python train.py --qk_norm=true --init_std_qkv=0.0377 --beta1=0.95
MLP neurons of a small language model. Each row is named by its layer, matrix (up: input weights) and neuron, and shows model dimensions 0-191. Each number is 128 + 24 x the weight over its row's rms, rounded and kept within 0 to 255. Numbers have three digits each.
After each neuron's rows, "fires after" lists the tokens most often just before its 100 highest values on Wikipedia text that the model never trained on. A number after a token or word is its count.

L6.up425:138169169160146132125167135112140085128109174094154178193173149148153129066136107105147100149134112141185164106102140170099151122156126156116112134182112154118118124136131152075127152149110133133140109110115136126132104130155114111143110132151133158107076125135097118108138133147127113131107121109124102115164156107149125125132110115137125095147138107130106113145157153119114135163114142166114161087125139111147121078113139124109134139143148128083094132161132115123104095124100150141114156128101170140161114145077162143117125111135157092125122084104072137121158144170126146159
fires after: " Mi" 13, " mi" 11, " Je" 8, " Me" 8, "ne" 8, "hy" 5

L6.up767:148157099114071170135111137102133095113132142145125157144138105070163130135114172147090142091145141135085083117105117116140145167145137179124122107151097145135126137111093149169138160112096135148155152149105113155126120145118159110111103122151163123084101141128137153131118136136156147120136144172121121124121128119117165122139110155121087144137117090097107118143103135124113153119129132171116117082133137148147175155176105149134178117103191110162135117126130135094105127136147103187125100162127117141112099141100133111095136140125154108151166083155087104132154098119104142167
fires after: " A" 15, "e" 13, " Da" 7, "go" 7, "t" 5, "na" 5

L6.up396:097099118070087121066119097140110109122120080140119126133175116155114102156114097104128119128115136102096126129137101171164153170119122115182142116144130157126136091165159123165107132119133137073111126138099117131127088091098096152105185110114123133100123114148108109142105161096134149144144141134108144111124134108181108095131111129141127116113151101105149112162113138122136134132151130147130092168147124158137102076096118102124081153109088114131144080132153128115139136158156090147127088161068088161137144136115155138155131127138172145135116130125133145124149126115135115168
fires after: "." 28, "st" 18, " de" 8, "c" 7, "p" 4

L3.up452:124132138131140164133186119140140082166144128122113155169186130135109153133100165101105100103070144114161161122108115128139148097139155104099112102153162138100194178114135114144126111122118126143112124130115109111174129132131109143153138110116101132110141153146133096099119133077143193157151154138126131102124138113094126116174132142140113138150123154105155121109123115141138107135133145142152060106123144180120103111157128134147211129141139099105125100134136136182166128104117099124147172126120148152124150122128151115133104160139165111157121138129127135086156125116151146144
fires after: " w" 19, " K" 14, "h" 9, "u" 8, " continu" 6, " He" 5

L3.up355:131128138092133076111172150088106127174123126099139111117109084177133135135161174103170126167127100130098113138137128091175126182141131123101120111130142131092098102113151079070114159151099123131138130089153112138094095075106131104125117076116111129133088152124161088129120150137125114121150101145121132178094105111108130119125124168131157159108128117154089132117167114122155138182130116125133124140113116117130114152103154144114095114097143133148101098144092124132154093110130138153158155130064113131109163157131151110144117119121127120128140140174126121137142098116168139124
fires after: " G" 28, " St" 9, " g" 7, " f" 6, "–" 6, " |" 5

L4.up202:120170141113138111125174131120158108144136120133124121147180095113109118150111091119123105144129113128144130147097111131145082111147084112153133187099098143088090171142104167159151129135162128157135091107123125149137146123144115136140065118101157125113119158148119094169118156089152087146110099138155163135128116114108161135125129116146172145115107111092129089133108151123127152109126143148132119130119099153135152094111096137134096049108150071125138104120104146154129151117082114138160133150111136120124140187145104141139099174090116109144099143146117119114087121097092127111
fires after: " |" 28, "N" 5, " g" 5, "J" 5, " J" 4, ":" 4

L3.up1:133166107143130063121158122119114130117139133155147155125080137147111138137126099126110163142116179100140151099120085114124108099155147118155071166139123138123126124136154103173107123147124112131160148162097133100122124076124142111119128132102066185156142133115112115111120128123074141152138141130053142137146113117130164147111095159132168092111115141129159151102105150089136127142104142135100109118148138136087106133090144109143108126140102126114133116129139145141129065149148084142138123141130101141170136161098136104145148137120094154120112128096157185156128134158185134132
fires after: " sp" 19, "s" 9, " Car" 9, " to" 8, "S" 8, " car" 6

L3.up212:152127128133086146178129137116122091147135110136124154161123164154149071149164165108092113133124119149084115134141109148123150105175164125142146108094137130142149155103082130108102158144142123102113181129082138107125102090140130125139134130132113147112086154083130152106138096129149108165173100087130114126151135116116106070130146139112168099125076113118150134124110070148108133143095159108131136124159101134125123144141157131123099130139122110144097076120125140156145164155157159103077167135140154157084121118119127126130102108130109095123139111113131105092114139085172153146
fires after: " Sa" 16, "z" 14, "ha" 7, "ta" 7, " de" 4, "za" 4

L4.up693:094098149121099118132105163119134150119064113114114133089125123078140088136098133127125138120162144092097090124117097145128117132154122119148143098118125131136103107095089123126111108128106109137148177145114115118152140096122164127130131161125124148162166115129124116162148118107163152118122171079141140165160148160116094131148169185149112109143115124161145137063137106125158147139122176132113115110144110154121143116132154130122110143162160104144175174109164134117132090116102082166127128131180088118102126172132104139108093129156135119141139148128097180124123126125150109176
fires after: "il" 14, " no" 10, "un" 9, "an" 9, " As" 6, " in" 5

L3.up731:114152126142155128152149115105164069147151117148142173146184092121162139123099116090096116124108076112134129101168102127054098103152125127119138153144166178152115138103163150115136071098099103135145122124110140110154121169151126133095115106105101174125128146151133139124126121163115123092171115165119114108118121142120110103160098119175120125150156121089133118146130154096135142143117137083155116137119119154149138107115143147118106156108127154133081106095150162134132112120152152171105122111079128139133155160125127126111117108120120065136115125169112119120144095163108141144
fires after: " se" 20, " de" 18, " number" 13, "de" 12, " Se" 6, " Le" 6

L4.up616:142131127100113102140146149103126088152095080132148122150070165178113123127100121126096135146106109131145088128161131100121144130157120130134101107116129159086127111111178150115140123113141170153109143152146139177119112122127137154137105151129149140093129143167110123154119141137138136082149153141126117154102121095196109139164083098167116146115132085160146097143100128146151138154140155157161097094105128105151052127125149114129148147107135124121121114137083144154162144114166136097171138102133120117122134116148079144143160158144153146155145083139176116128146136118163147123
fires after: "-" 25, "l" 10, "z" 7, "u" 4, "ea" 4, " Z" 4

L4.up32:112182135120130147110140102140174119119102126139106117113127147145144126131163104120149102125112104119111101116161090129107113125133074124116129114130181184157153149150145140146102105144136086142105145110156127112119149154114140125164105135135141138103127128084086173087089116121117130126180133102119143097150145115170138106198091082137172118122122125122127177087136154139176110176104141110144125103132140156120115100146153116162146143105147174079081112132139154106146162106158106105134129102146141098113099149144093139095136113158141127085136132125152162138100129119134146138
fires after: "cc" 14, " Ch" 11, "en" 10, " Ju" 9, " Vi" 9, " vi" 7

L3.up322:115178123128146157147135074136155128146149123146088099154119148115122118129138114173118139137131177152149166122108136152086161115090098169160101190150115184128148123153166155134113097151133139065115119129139096114144127122136140087132098113124120135142102119132139132170151160109083096130166124134138133180159128102123096157120131154105143146135101152097126144132142101115111110190150116108157108134117116114146138165084142112137090087146095164091132102065117117101095104139126128115134124145155127144126132166109142120131155146142152149131116142106111117084110097124131125110
fires after: " comp" 22, "ment" 15, "ef" 9, "aff" 5

L4.up698:118137114131102151132108176117162090134167087149129098102146131144097096123126077160143114119131101116127106143134173119124135082160123139125146170086125140118156141119161172072185113141117131136134094153115146105092150116118140154122117157107096125121095121134118151174112125119122117127152099145145121136126155171106124133129121109137119139140127116113144102124099093113113100194140124117141162137151159139130104143139134069079131119150112148110170144117130132136129175112198124150148132097103149102081083117139174128143127144113125075119144116122126161142100090124093110093
fires after: " the" 20, "n" 12, " W" 9, "ran" 8, " w" 7, " his" 5

L4.up216:100147111171125129118125138165132143108151185136122140116122117119137089120163137101129102113154114131121151117153140148190157130176157134134183103107166149160149107112145154116125160102120120157155108097125104129141122178169111132121111115146099130129157111131172102130094120148101119131118146125120108150139153134180120128128161123154112150120136087111175116105122094154147155159078153125111135095080134139122113129086148143147114068107104097135125139119166149117113120106103131125110095098157113193102072160108147128128104127125130160182138138121150118135130166167121151148
fires after: "s" 21, " the" 12, "ing" 10, "ed" 7